Weights of a small GPT-style language model, trained from scratch on English Wikipedia: 4.69M parameters, 246M tokens.
MLP neurons of a small language model. Each row is named by its layer, matrix (gate and up: input weights; down: output weights) and neuron, and shows model dimensions 96-159. Each number is 128 + 24 x the weight over its row's rms, rounded and kept within 0 to 255. A neuron's up and down rows have the sign that makes its largest values positive.
Before each neuron's rows, "fires on" lists the tokens most often at its 100 highest values on Wikipedia text that the model never trained on.

fires on: " Ch", " ch", " Ad", " years", "oth"
L3.gate73 [ 95 126 139 110 136 137 107 122  94 100 112 107 170 110 157 133 179 144 109 161 146 121 124  98 140 113 106 126 174 169 141 118 141 146 122 164 183 144 102 152 128  91 116 141 118 150  57 102 153  91 114 122 116 176 135 126 159 142 122 129 129 108 118 118]
L3.up73 [110 128 149 144 141 127 108 136 161 138 128 116 140 158  70 130 108 122 128 130  91 144 116 141  79 158  80 161 131 185 129 111 113 181 140 137 143 132 115 143 101 122 136 147 116 128 146 134  80 169 132 134 125 141 119 101 117 173 118  96 109 104 174  69]
L3.down73 [120 124 105 167 136 126 129 112 123 154 123 140 152 155 117 168 191 142 134 118 156 118 123 130 121 101 112 169 142  62 165 145 115 149  96 182 159 118 116  96 116 148  86 106 148 130 118 135 137 121 102 100  74 162 160  95 110 171 135 116 161 105 120 159]

fires on: " cons", "urr", " dec", "inc", " Cal", " bec"
L2.gate165 [109 154 102 131 144 131 127  80 108 112 121 114 129 120 113 131 118 129  81 131 162 117 149 128 130 114 112 159  85 145 128 168 103  76 176 141 139 114 110 145 144  88 135 150 112 117 131 119 177 157 156 124 138 110  84 114 146 125 110 139 168  92 127 109]
L2.up165 [129 111 101 162 138 119 117 134  98 171 155  95 101 101 129 143 131 141 101 175 163 118 130 102 113 108 133 145 103  85 138 159 100  89 113 115 120 140 102 119 148 112  87 133 122  94 121 149 167 142 142 123 139 101  67 117 154 105 126 135 183 138 110  92]
L2.down165 [121 145  95 152 103 119 138  85 113 107 121 106 144 161 157 130 104 148 113 102 107 134   0 122 147 136 153 143 105 153 124 139 132 117 136 119 139 129 124 101 129 123 124 127 159 119 155 127 151 159 104 139 156 141 116  97 157 133 171 131 182 148 153 140]

fires on: "ation", "port", "ion", "ium"
L3.gate189 [145 142 138  86 137 105 142 144 168 116 116 125 112 137 176  80 122 123 130 110 154 149 127 123 128 129 125  85 105 108 150 171 120  91 151 126 145 166 134 107 138 101 156 134  75 155 119 135 160 130 128  82  93 121 150 153 115  62 169 164  99 144  85 150]
L3.up189 [184 155 152  83 115  89 132 123 141 132 148 133 116 121 118 134 112 126 130  82 133 158  82  89 116 121 109 109 167 120  90 124 115 107 124 125 144 121 170  61 125 113 138 116 112 155 126 170 140 117 119 119 135 130 136 126 115 116 122 130 106 126  83 111]
L3.down189 [123 122 149 142  90 127  97 137  93 146  99 141 123 151 117 162 133 132 110 145 101 109 124 118 173  94 114 208 106 109  74 130 120 171 102 165 156  96 130 114 117 125 120 126 141 116  98 152 125 135 145 152 132 146 113 107 109 167 108 115 109 118 203 132]

fires on: " en", " att", " ent", " ret", " cont"
L2.gate16 [119 129  91 142 133 131 125 129 101 163 134 101 148  99 110  76 116 118 113 135 123 156 145 161 127 130 171 153 111 110 123  92 114  91  79 128 154 127 134 154 180 181 110 147 157 128 142 145 120 147 163 145 125 150 153 120 107 132 117 167 156 126 164 126]
L2.up16 [ 95 147 115 148 133 109 154 110 111 155 123 110 140 112  83  81 105 108 101 135 129 134 130 137 123 117 178 115  80 124 117 125 127 119  95 117 187 124 130 155 190 152 101 147 150 128 123 143 123 143 157 142 142 151 143 110  89 178 100 157 175 120 161 129]
L2.down16 [ 84 150 117 130 138 100 139  94 133 152 134 115 147 115 117 126 120 102 113 139 111 149   0 126 128 160 185 153  93 131 132 112 133 132  98 111 162 126 145 139 151 161  43 152 164 111 147 153 103 143  82 150 101 124 143 121 110 174 103 149 147 127 148 130]

fires on: "b", "p", "t", "ice", "13", "6"
L6.gate163 [149 139 102 160 147 119 145 126  94 116 118 132 133 137 134 109 129 108 162 100 158 127 151 117 164 186 141 136  93 100 111 154 101 119 106 142 143 135 145 139 132 127 106 139 122 115 121 148 111 117 192  81 165 121 143 173 136 134 112  95  97 185 117 109]
L6.up163 [130 132  92 111 127 116 147 126 121 146  94 189  79 143 167 135 176 133 145  75 174 139 122 105 147 165 140 103  74  99  93 161 156 129 106 116  86 136 142 132 125 116 149 147 130 100  97 133 112 131 118 104 110 132 132 144 140 138 112 138 147 142 145 110]
L6.down163 [132  82 124  84 125 114  87 106 119 138 154 147 134 159 133 136 111 117 119 148 144  87  96 143  86 148 137 117 133 152  91 137 171 137 151 122 125 156 114 136 160 134 118 108 122 127 142 145 184 138 126 184 146 126 134  71 115  99 102 108 151 134 142 145]

fires on: " tr", " Tr", " cl"
L3.gate259 [ 84 163 112 157 137 138 152 139 118 138 138 110 134 115 150 113 132  72 171 138 182 158 129 109 158 123 142 123 122 102  85 130 122  62 103 147 132  87 154 111 161 134 101 118 134 108 132 132 163  97 128 148 147 128  81 156 112  82 174 117 189 162 121 132]
L3.up259 [165 126  96  99 123 111  95 131 151  88 102 118 107 160 143 103 140 159 160 158  97 125  99  91 125 126 100 155 129 143 113 132 121 131 155 134 124 124 139 126 113 125 140 175 102 171 107 107 138  78 125 104 105 145 154 146 109 160 126 151 152 113 113 122]
L3.down259 [148 168 112 131 132 155 104 140 126 133 113  97 119 151 118 163 136 131 107 143 123 120 121 117 171 119 157 142 109 158 180 178 146 131 142 116 131 142 116 154 151 126 167 141 137 150 111 118  88 108 115 115 123 110 119 152 170 127  98 114 142  86 142 137]

fires on: "ax", " state", "rench", "estern", "ersonal", "uthor"
L3.gate42 [135 115 124 151 131 119  92 100 159 148 119 137 122 167  78 121 130 103 151 133 149 140 145 169 114  91 108 154 153 136 121 137  94 136 123 133 150 114 102 187 169 162 105 147 119 121 139 102  87 132 147 157 153 122 165 128  73  75 162 138 123 136 129  94]
L3.up42 [152 119 109 105 176  95 109 133 174 159 111  91 129 132 100 163  98 153  86 160 147  89  87 167  98 114  72 149 109 148 100 146 121 128 118 149 149 166 147 142 198 167 111 121 116 140 151 157 138 131 117 149 157  90 121 136 116  91 157 137 145 147  60  81]
L3.down42 [181 137 133 108 123 132 112 164 136 127 153 107 135 129 129 170 144 146 111 111 124 125  20 100  91 102  94 137 126 136 127 121 131 117 100 140 142 164 148 141 191 130 167 154 116 107 112 148 110  88  89 131 145 112 131 109 113  97 197 126 109 152 122 124]

fires on: "{", "au", "m", " res", "ice", " rep"
L3.gate39 [ 88 168 147  72 168 136 122 115 163  90 134 135 115 143 144 144 141 133  92 125 143 122 112 122 180 129 120 111  87 155  91 146 163 144 108  87 144 154 149  94 152 125  88 127 102 142 103 140 155 102 126 118 148 111  80  74 126 120 122 140 153 126 101 131]
L3.up39 [134 140 125  81 164 110 151 147 137 111 111 129 117 167 125 117 118 158 108 106 131 153 120 109 170 114 101  84  98 142 153 114 139 140 126 147 112 135 172 102 147 109  98 101 109 173 115 134 106 123 134 140 115 114 166  80 120 100 124 132 136 107  99 137]
L3.down39 [114 151 147 122  84  88 130  78 109 136 147 135 134 144 166 150  89 123 182 114 113  84 103 183 109 168 173 170 103 124 110 113 100 120 129 157 166 151  99 127  88 136 143 141 114 114 175 122 148 108 119 140 118 134  89 125 138 115 109  97 155 136 170 145]

fires on: "ation", "ations"
L2.gate144 [114 113 135  97 120 128 119 126 115 101 102 135 147  98 125 105  97 120 104 122 113 109 126 137  99 141 110  86  88 148 104 118 156 121  65 138  93 132 119 125 125 130 113  89 100 135 128 145 101 101 118 103 124 104 159 130 118 117 133 150 128 125  84 155]
L2.up144 [152 109 101 117 118 101 119 205 109 123 123  99  94 121 136 125 122 124 151 142 102 132 123 100 133 145 163 108 145 167  72 179 127 107 104 108 162 132 102 132  99 134 130 138 133  77 149 114 115 115 133 120 126 144 169 112 123 115 136 120 134 138 140 117]
L2.down144 [156 196 134 123  76 129 106 104 170 154 153 120 114 147  82 127 124 143 106 135 120 145 137 106 170 105 141 112 137 135 112 152 140 111  90 146 124 118  80 151 130  92 111 127 131 113 134 121 108 131 150 117 133 112 140 148 130 136 117 154 138 121 160 122]

fires on: " g"
L2.gate124 [148 151  84 102 146 120 127 136  64  82 144 157 129 105  92 132 122 125 152  80 116 104 129 168 120 112 107 116  87 104 129 110 125 156 153 119 135 163 139 132 154 148 171 133  97 120  93 132 125 146 126 148 108 129  90 134 144 147 134 169 140 131 132 164]
L2.up124 [132 143  90 120 145 121 128 140 123 134 135 120 143 128  90 126 116 129 154 102 134 124 114 134  93 148  69 121 155  75 193  94 125 115 184 127 114 135 145 138 162 149 159 146  99  88  94 136 145 144 120 133 110 124 122 143 133 120 154 172 110 148 124 146]
L2.down124 [155 116 107 100 152  54 146  77 107 151 147 154 159 116 127 133 101  90 135 117 123 164   0 141 150 161 117 130 151 120 153 111 129 151 147 113 140 155 156 148 139 115 125 154 159  96 141 113 138 151  62 130 122 127 105 153 172 136 105 168 144 134 139 119]

fires on: " ad", "ific", "ient", " Ad", " second", "ert"
L2.gate232 [119 111 154 187 138 157 164 141 140 142 136 148  98 132  92 136  81  94 104 122 158 121 155 124 129  95 119 116  92 121 169 103 112 201 126  99 107 101 140 128 173 133 149 166  99  96 114 122 133 144 115 125 106 165  87 108 140 164 156 124 110 209 149 140]
L2.up232 [117 153 150 154 137 120 125 133 131 172 133 138 104 130  89 124  72 106  87 135 149 117 121 111 102 114 104 107  91 116 128 110 134 119 119 132 122 122 139  98 132 161 101 125 114  66  88 130 101 145 126  82 109 125  88 162 133 115 113 102 112 186 119 128]
L2.down232 [124 143 131 157 135  84 136 158 123 144 136 125 142 102  89 155 114 129 140  54 143 109  38 139  69 129 101 162 142 118 106 111 140 133  80 173 155 116 150 104 144 126 118 145 104 100 152 127 129 135  84 145 117 152 102 123 129 163 144 120 126 128 166 117]

fires on: "-", " -"
L2.gate178 [135 155 148  94 114 203 121 159 119 145 126 124 165  95 127 118 143 131 109  95 146 128 144 101 110 140 118 110 173 125 159 148 139  95 116 104 139 173 157 141 130 115 137 105 133 140 123 140  89 164 115 118 146 108  99 159 119 128 126 180  93 134 132 122]
L2.up178 [123 130 124 108 126 139 151 156 102 137 140 154 146 127  64 116 123 106 110 136 159 130 160 131 109 107 117 124 167 125 108 179 117 104 139 165 188 125 123 113  84 148 102 163  85 136  75 168 109  97 154 123 100  90  76 164 128 175 103  73 148 160 127 145]
L2.down178 [128 139 157 124  91 134 150 111 156 138 145 105 166 115 171  87 120 104  82  99  96 108  86 140 110 118 140 117 123 149 159 143 108 152 140 111 144 123 125 109 140 126 185  82 136 139 165 104 164 122  92 129 168 151 173 106 117 104 163 137  97 121 145 155]

fires on: " dis", "\"", "ches", " w", " head", " man"
L3.gate21 [116 168 146 129 122 113 165 114 124 127 136 156 189 120 138 123 145 136 126 112 134 118 152 157 115 123 134  97 132 133 179  73 146 176 131 144 167 113 125 148 127  92 122 117 166 142 129 131 146 132 133 150  79 171  96 107  86  91 150 169 140 117 132 123]
L3.up21 [123 142 124 117 162 101 133 129 163  88 147 145 153 127 138 120 108 147  57 142 133 119 109 109 143 120 132 128 133 111  83 136 142 136 154 136 136  91 139 119 161 120 152 119 141 119  84 140 178 117 132 157 120 110 132  99 123 160 139 129 154 125 101 127]
L3.down21 [166 157 125 136 132  96 127 134 148 118 143 120 163 126 145 135 117 139 111 114 136 109 121 137 132 101 124 166 117 136  54 143 111 142 127 159 165 133 103  93 141 107 111 159 118  93 131 179 115  78 148 144 130 118 107 121 144 139 156 142 122 125 140 158]

fires on: " Ch", " ch", "Ch", " Sh"
L3.gate53 [132 149 178 146 117 161 147 135 101 194  87 110 103 133 108 117 148 105 130  98 101 163 133 127 142 134 166 127 155 131 151 140 136 132 112 121  97 146  87 150 122 107  97 161 125 120 117 100  84 128 108 146 127 144 170 134 156 141 113 105 157 121 145 125]
L3.up53 [ 91 112 187 117 144 146 135 102 118 105 115 142 137 142 118 134 144  87  99 130 103 174 134 161 105 156 139 106 144 172 107 120 139  94 142 171 152 113 121 123 132 109 116 156 142 139 132 146  94 151 122 114 112 164  90  56 175 162  93  98 129  89 159 148]
L3.down53 [175 120 172 145 127 107 167 149 103  87 112 129 127 101 160 119 137 129 130 150 124 150 103 151 114 127  89 121 129 143 142 138 127 139 149 132 118 122  94 130 119 142 112 177 136 129  99 144  80 106  98 102 120 147 173 140 148 176 117 129 170 111 134 123]

fires on: "th", "ess", "ent", "p", "s", "t"
L6.gate102 [122 160  94 159 145 148 108 146 104 109 128 114 139 105 126 116 136 141 152 138 173 143 129 138 156 131  87 139  98 105 119 114 165 124 155 126 133 124 150 101 127 160 130  98 120 144 137  83  98 131 151  74 148 134 136 101 152  94 115 131  90 161  98 124]
L6.up102 [107 158 141 121 139 101  98 122 158 153  85 104 120 110 144 119  87 124 139 148 172 125  87 129 131 160 151 141 111 117 130 115 143 110 122 100 122 138 154 124 113 159 126 145 148 131 124 138 122 106 116 132 167 154 105 190 138 100  79 122 139 117 119 130]
L6.down102 [143  68  61 132 155 163 171 115 124 137 148 142 124 122 155 149 165 158 135 113 113 121  91 121 119 140 110 124 132 124 148 114 165 145  80 140 103 135 158 122 135 116 111 122 152 119 141 133 124 125 152 117 169 178 105  97 108 110 130 114 114 159 107 166]

fires on: "\n\n", "022", "ies", " det", "024"
L3.gate214 [148 127 135 149 152 150 148 123 118  78 114 118  94 147 188 133 106 143 120 113 109 143 144 132 133 183 169  91 140 125 149 110 111  62 137 105 138 112 137 126 129 117 103 104 116 134  79  94 162 106 141 117 110 131 123  60 116 136 144 107 151 143 109 159]
L3.up214 [117 138 118 136 154 146 158 131 138 105 123  99 120 152 170 133 153 110 142  99  81 105 108 136 133 143 182 112 155 105 151  95 175  61 124  64 143 111 133 102 156 139  80  87 135  96 115 103 131 160 145 145 143 107  93  98  93 102 152 163 193 165 139 163]
L3.down214 [138 169 161 121  83 138 115 100 150 107  96 109 133 165 126 121 132 180 118 137 128 140  75 147 113  81  85 159 115 160 134 122 144 154 128 134 121 149 110  95 171 143 152 136 147 113 182 124 150 110 133 117 146 129 138 113 125 130 128 123 161 125 149 123]

fires on: "al", "o", "G", "ball", "ia", "enn"
L2.gate216 [131 142 150 135 131 135 110 128 147 146 146 151 157 154 141 110 133 162 121 142 116 177 135 104 100 161 157 113 175 124 158 131 112  64 152 201 104  68 115 127  89 136 158 162 114 112 147 122 113 134 123 126 143 147 124 126 108 140 109  99 115 109 125 113]
L2.up216 [151 117 168 111 101 137  66  92 149 117 153 136 170 175 145 132 155 152 161 123 113 148 143 114  84 139 149 110 162 140 163 131 112 141 150 142 141 124  83 122 121  93 131 106 133 136 168 107 121 152 127 141 139 129 120 122  74 124 148 139 137 126 116 142]
L2.down216 [104  97  98 107 117 131 119 154  94 169 145  77  97 112 144 130 164 128 104 119 165 126 104 122 177 150 110 150  98 127 137 148 167 160 104  91 133 145 116 129 147 101 166 135 188 128 106 139 132 115 123 162 106 119 141 104 130 125 113 128 138 122 159 131]

fires on: " (", " and", " =", " −", "0"
L3.gate318 [ 93 133 141 101 116 125 141 134 118 114 126 180 130 151 110  80  99 112 106 117 139 124 130 145 131  87 149 104 150 124 131 111 114 145 110  99 114 113 144 142 114 105 114 109  98 162  95 107 132 109 105 140  89 167 193 126 119  97 133 152 103 130  87 129]
L3.up318 [ 95 105 118 118 129 108 133 118 132 124  79 143 138 158 133 102 161 178 148 126 115 101 122 126 122 126 116 160 158 102 136 150 123 123 128 101 115 126 154 138 121 174 139 143  94  87 108 142 131 146 133  80 123 141 149 167  90 131 145 125 108 128 113 163]
L3.down318 [164 120 149 115 140 109 136 149 104 147 129 125  93 166  78 130 159 126 174 158 141 113 170 103 141 143  99 103 138 107 141 149 111 107 113 120 121 137 113 106 105 151 146 154 134 159 111 112 128 111 104 112 110 130 163 106 112 130  89  99 112 129 123 145]

fires on: " South", "outh", " song", " Country", " North", "80"
L3.gate293 [125 123 100 125 177 158  64 119 106 102 114 180 112 112 114 134  80 130  62 157 212 151 147 145 159 128 107  97 151 130 109 129 100 137 104 112 123 148 139 158 137  96 123 188 135 147 137  90 132 117 134 133 124 134  96 150 110 135 136 121 103 128 134  94]
L3.up293 [149 175 112 123 172 141  76 130 111 130 111 145 151 123 120 129 118 155  92 127 155 143 102 129 118  97  74 166 173  97 124 171 120 103  97 132 115 142  96 141 146 121 101 153 154 141 183 121 107 170 137 147 133 138 128 169 124 116 146  88 156  91  96 133]
L3.down293 [137 156 132  98 159 195 128 116 160 112 120 116 137  82 123 187  95  95 169  76 108 128  45 137 131  81 108 129 142 117  87 168 137 104 136 115 109 144 104 163 126 182 103 160 148 155 137 117 139 122  60 132 157 141 131 139 121 129 128 104 131 116 100 112]

fires on: " m", " game", " M", "ote", " Bl", " bl"
L3.gate236 [ 97  88 142 119 142 175 133 104 106 159  87 118 144 124 136 111  99 109 154 106 106  71 150 159 116 152 165 126 134 128 126 124 159 114 166 169 136 105 108  88  92 160  95 106 124 156 138 110 114 158 124 185 130 141 136 116 131 117 109 126 170 116 134 184]
L3.up236 [105 131 143 116 152 134 100 141 156 123 105  95 160 122 107 124 132  68 124 122 144  82 115 133 137 145 141 176 158 152 140 122 128  98 136 157 117 135 113 117 158 126 128 101 124  95 150 144 116 144 104 169 151 135 131 140 118 137 136 134 231 104 125 133]
L3.down236 [133 153 163 106 126 117 109 147 123 164 103 129 147 119 119 155  94 134  90 135 158 120  55 140 133 111  98 136 151 127 143 117  96 116 193 170 150 114 159 117 140 133  60 126 133 132 118 132 130 102 118 167  98 129 128 137 126 138 111 147 176 121 127  92]

fires on: " Park", " East", " South", "tern", " West", " North"
L3.gate261 [153 173 106 125 162 130 136  99 155 149 129 141 117 153 123 146 137 152  74 137 151 178 126 111 125 113 141  98 134 121 115 141 110 145 173 117 151 153 168 124 130 117 127 170 149 131  90 119 146 110 137 111 103 106  58 108  88 125 124 141 128 129  87 149]
L3.up261 [131 145 175 105 140 117 174 137 181 148 101 102 136 144 116 144 174 136 132  93 142 117 119 142  91  99 136 125 111 137  84 177 125 126 104  73 108 174 111 121  98 113 127 149 154 133 118 144 100 145 142 124  74 124 110  82 136 131 112 148 161 141 115 140]
L3.down261 [133 130  80  92 175 138 128 133 149 125 116 118  89 110 111 167  90 108 133 114 117 134  28 130 102 124  64  97 123 133 116 152 146 118 123  89 141 142 141 154 111 171 113 146 126 111 116 155 153 111 133 135 122 160 117 147 138 134  87 152 178 139 127 160]

fires on: " one", " public", " two", " ="
L3.gate228 [111 151 135 105 138 128 133 159 129 142 102 171 115 127 104 124 123  93 160 119 125 152 113  81 136  94 137 137 170 153  83 135 123 155 126 194 122 109  97 133  99 161  98 133 142 116 122 127  73 155 159 120 147 153 139 118  90 157 128 140 114  99 130 123]
L3.up228 [109 102 140 152 103 139 142  79 182 163 125 125 114 122  74 111 155 101 119 130 116 142 149 127 117 106 126 169 146 115 143  87 104  94 102 110 107 124  98 136 129 157 120 111 119 106 165 149 158 131 152  72 158 158 156 108  93 182 129 114 141 140 126 111]
L3.down228 [115 133 124  80 101 155 117 158 153 137 106 183 160 107 147 117 126  92 138 137 118 141  42 113 129 149 132 148 160 133  93 119 145 118 138 181 157 186 139 140 116 101  98  90 123 107 158 150 159 101 110 132 170 148 126 116 110 127  70 137 113  95 100 107]

fires on: "ode", "land", "way", "oint", "ology"
L3.gate183 [116 141 112 130 133 179 125 127 122 123 156 139 118  96 138 159 128 109 147 121 132 145 223 160 140 142 158 162 150 137 116 124 135 137 147 146 157 138 154  77 152 116 156 133  94 107 117 144 151 111 160 148 150  82 117 125 104 112 151 135  85 107 113 112]
L3.up183 [113 113  99 112 108 136 106 117 143 125 151 115 121 132 148 150 130 167 138 106 101 136 151 173 133 111 114 140 151 114 137 139 150 141 149 130 142 131 151  91 158 127 125 127 127  95 136 144 170 149 144 146 149  82 127 134 106  97 120 140 129 100 125 103]
L3.down183 [129 121 140 121 128 104 136 108 119 138 108 128 154 130 102 145 131 112 123 127 109 120   0  92 110  92 103 123 125 109 149 134 123  90 125 100 108 126 112 143 101 111 108 126 149 132 121 131 109 134  28 122 111 154 138 115 134 131 109 124 131 146 143 135]

fires on: " Ad", " ad", " pre", " stud"
L2.gate207 [117 159 143 154 130  87 129 146 114 115  88 116 112 123 110 132 132 101 107 100 119 146 116 179  73 138 138 138 108 128 138 108 143 130 118  98 121 134 113 117 151 138 127 153 107 140 123 105 127 165 136 130 125 167 138 138  80 149 159 152 128 139 130 128]
L2.up207 [122 158 114 162 151  93 127  86 115 129 105 119 146 141 104 134 106  87 113 111 137 133 100 125 108 132 123 145 105  74 167  73 169 111 121 113 115 143 137 108 149 124 108 100  88 124  88 106 119 148 125 134 138 147 106 131  99 167 163 149 152 145 134 121]
L2.down207 [122 171 143 150 141  77 138 125 112 109 114  91 138 129 136 129 139  97 101  82 134 125  17 118 128 129 127 135 117  84 157  80 144 129 129 129 130 132 119 121 156 128 112 117 136  92  91 106 138 145 101 144 130 186 105 141 143 148 170 144 138 122 145 103]

fires on: "_", "ert", " att", " cont", " Mal"
L3.gate7 [142  90 137 121 137 137 142 124 158 181 116  75 119 138  66 117 109 126 100  90 125 129 113 137 114 152 136 149 141  73 148 173 146 181 136 123 122 135 163  70 159 165 117 157 145 121 107 151 121 120 118 104 121 150 137 102 131 178 124 124 106  87 135  94]
L3.up7 [125 132 122  95 145 169 122 129 126 126 105  89  95 150 141 127 121 138 117  90 188 112 118 152 144 153 165 157 125 141 130 126 157  99  90 145 124 170  99 116 152 148 118 147 147 180 133 128  94 118 155  83 141 162 117 147 121 121 118 122 145 116 135  90]
L3.down7 [158 115 123 105 167 141 134 111 111 144 132 129 136 142  99 200 137 168 113 160 132 140  19 130 149 144 135 140 149 128 119  86 145 191  98  79 115 130 147 119 152 149  82 140 141 118 139 136 130 147  98 112 146 133 109 145 122 144  92 120  77 130 161 134]

fires on: " from", "-", "uthor"
L3.gate74 [ 88 100  86 126 113 154 119 153 127 184  88 148 169 110  92 139  93 136 129 122 137  74 158 163 130 149 118 155 118 131 163 138 138 111  53 137 148 147 118 128 133 116 134 110 129 110 134  96  94 152 156  97 125 109 101 141 124  99  94 127 140 138 161 114]
L3.up74 [130 110 138 101 110  78 110 159 145 140  96 128 118 135 113 126 121 156  83 118 156 107 126 147 109 121  89 109 127 175  95 160 139 165 103 161 176 147 111 105  82 141 112 120 116 124 137 140  76 122 121 117 154 105 107  99 116 126 117  39  90 122 156 146]
L3.down74 [109  97 129 115 148 118 141 149 143 116 116 149 126 106 141 180 159 155  62 141 133 118 119 136 146 111 115 130 106 115 126 109 136 107 130 139 134 124 144  57 157 150 167  81 119 155 136 120  93 126 133 112 120 107  91  92  97 129 125 142 127 132 150 102]

fires on: "1", "2", "ict", "8", " de", "–"
L3.gate274 [123  96 122 150 141 127 181 131  73 109 115 127 148 144 102 114 153 134 161 111 157 126 129 118 119 149 107 154 130 109 165 109 116 115 135 125 150 100 122 157 169  64 139 181 119  93 139 136 154 126 130 118 138 149 122 160 136 137 146 105 158 124 154 175]
L3.up274 [106 144  86  90 151 137 132 156 131 147 131 103 116 123 115 154 119 104 109 142  95 129 121 118 122 129 121 166 104 165 169  99 150 169 106 126 139 100 129  90 111 140 131 189 170 123 105 103 158 159 129 111 168 140 107 144 143 111 111 143 150 160 118 130]
L3.down274 [111  98 144 170 124 122  83  94 145 124 117 107 126 178 120  53 145 140 114 121 131 187 105 157 126 138 131 103 117  95 126 131 123 155 128 116 134 137 127 130 127  93 114 142  82 124 152 115 170 118 162 115 172  72 148  97 133 115 133  75 144 131 115 147]

fires on: "ah", "itle", "-", "arn", "resident", "ubl"
L2.gate276 [111  80 103 130 127 150 167 107 120 176 117 127 121 135 115 163 125 165 127 147 129  91 144 123 135 152 118 119 128 111 154 137 108 168  99 117 138 106 169 129 113  80 134 153 114 114 142 133 133 167 146 141 120 115 120 167 117 162 127  96 136 147 174 131]
L2.up276 [119 134 148 109 119 110 135  83 150 180  94 126 130 109 115 140 156 135  83 114 141 163 144 172 112  91 105 152 125 140 128 139 158 175 148 158 136 107 157  95  88 169 142 119 107  96 119 132 104 150 140 149 119 144 121 102 150 130 129 113 117  88 139 115]
L2.down276 [ 80 116 151 149 139 106 138 181 174 142 142 138 130 144 123 115 143 120 131 117 151 134 146 105 158 167  88 127 116 143 118 141 136 112 126 166 117 135 143 112  97 119 128 113 123 112 173 117 158  77 141 140 167 116  92 136 134 149  89 160 117 134 144 134]

fires on: " dec", " bec", " resp", "ights", " career", "97"
L2.gate288 [136 162  88 149 121 115 125 155 134  91 154 120 158 130 162 107 138 148 157 132 182 125 140 142  96 151 119 142  88 169 108 164  90 109 181 194 164 123 124 119 111 110 122 136 135 131 102 111 145 111 135  98 163 103  91 129 163 101 145 120 135 126 119  90]
L2.up288 [111 126  94 138 143 110 129 160 129 132 132  96 129 126 156 117 143 151 134 117 130 150 115 126  99 125  92 119 137 122  94 152 113  78 150 154 153  89 115 135  89 118 128 143 149 100  64 151 140 110 103 113 176 110  88 135 133  93 136 135 125 138 159  66]
L2.down288 [166 138 100 152  85 109 115 154  98 131 141  96 162 151 125 169 108 127 135 116 118 147  70 158 141 185 115 170 109 106 114 142  50 147 141 144 124  99 112 135 126 113  96 106 109  91 138 154 127 138 123 147 130 144 111  65 149 126 132 100 158 153 161 145]

fires on: " g"
L3.gate75 [161 137 137  90 139  90 143 117 115 130  96 114 128 124 112 144 120 106 108 101 137 172  91 130 128 112 130 124  99 100 146 133 161 188 152 179 127 148 115 122 110 146 159 110  93 159 104 113  85 142  90 176 149 127 109 133 132 158 119 155 136 126  96 130]
L3.up75 [151 152 105 151 104  99 150 125  95 130 122 111 154  79 140 150 151 114 133 117 178 129 105 156 137 101 140 132  98 130  95  81 157 107 116 130 123 167 121 142 118 155 168 149  86 101 114 102 104 140  97 127 165 146 137 154 133 121 114 155 103 154 137 133]
L3.down75 [144 131  86 110 128  88 149  76  96 127 147 143 139  98 135 181 124 106 119 113  96 176   0 134  84 105 134 151 144 122 153 117 139 108 142 122 129 141 131 111 134  98 102 140 133 124 131 128 104 156  32 121 128 124 104 156 145 115 111 187 100 148 130 118]

fires on: " att", "ity", " States", "\n\n", " det"
L3.gate124 [137 111 147 138 145 170 170 166 113  90 157 132 121 149 165 137 104 140 155  96 106 120 151 162 154 167 152 187  67 115 119 127 121 112  96  50 129 123  85 140 106 146  93 126 161 128 145 109 131 156 120 147 118 130 157 107 115 127 141 125 153 126 139 164]
L3.up124 [125 133 117 133 115 120 180 147 151  97 121 116 107 126 147 108 145 128  92 105 151 111 122 116 138 133 132  94 126 137 136 125 158 159  99 100 189 171 140  93 152 137 129 123 113  80 112 124 140 142 105 141 153 129 122  99 158 127 142 156 150 130 155 114]
L3.down124 [122 137 132 128  96  96  93 147 169  80 124 140 124 129 131 127  91 157 113 153 154 146 143 127 107 122 120 135 104 172  92 132  94 154 148 144 135 147 146 137 121 139 196 106  78 136  89  88 141 122 124 128 101 124 110 120 116 152 133 126 105 132 101 105]

fires on: " +", " =", "\n", "\n\n", " −"
L3.gate201 [117 119 130  86 113 128  79  88 150 134  85 155  90 126 127 113 154 122  99 143 171 143 137 117 128  64 148 115 189 123 133 160 150 146 101  96 106 151 111 126 103 135 133 132 109 145 113 113 137 130 120 125 122 147 171 106 134 115 183 157 103 154  87 117]
L3.up201 [120 166 112 104 123  90 109 124 154 150 113 120 124 133 113 107 151 164 107 131 159 144 115 122 162 114 151 168 137  88 104 109 104 175 132 143 182 110 169 138 126 117 105 149  95 124 109 112 126  93 126 149  90 109 111  92 119 121 146  88  83 119 135 144]
L3.down201 [126 133 131 145 135 175 150 124 106 148  95  88 103 103 114 147 142 123 147 132 153 125 126 136 169  96 166 121 178  78 114  79 138  99 149 116 136 106 144 151 112 167 136  87  99 119 106  79 140 153  38 145  81 130 135 118 109  98 127 125 115 117 156 129]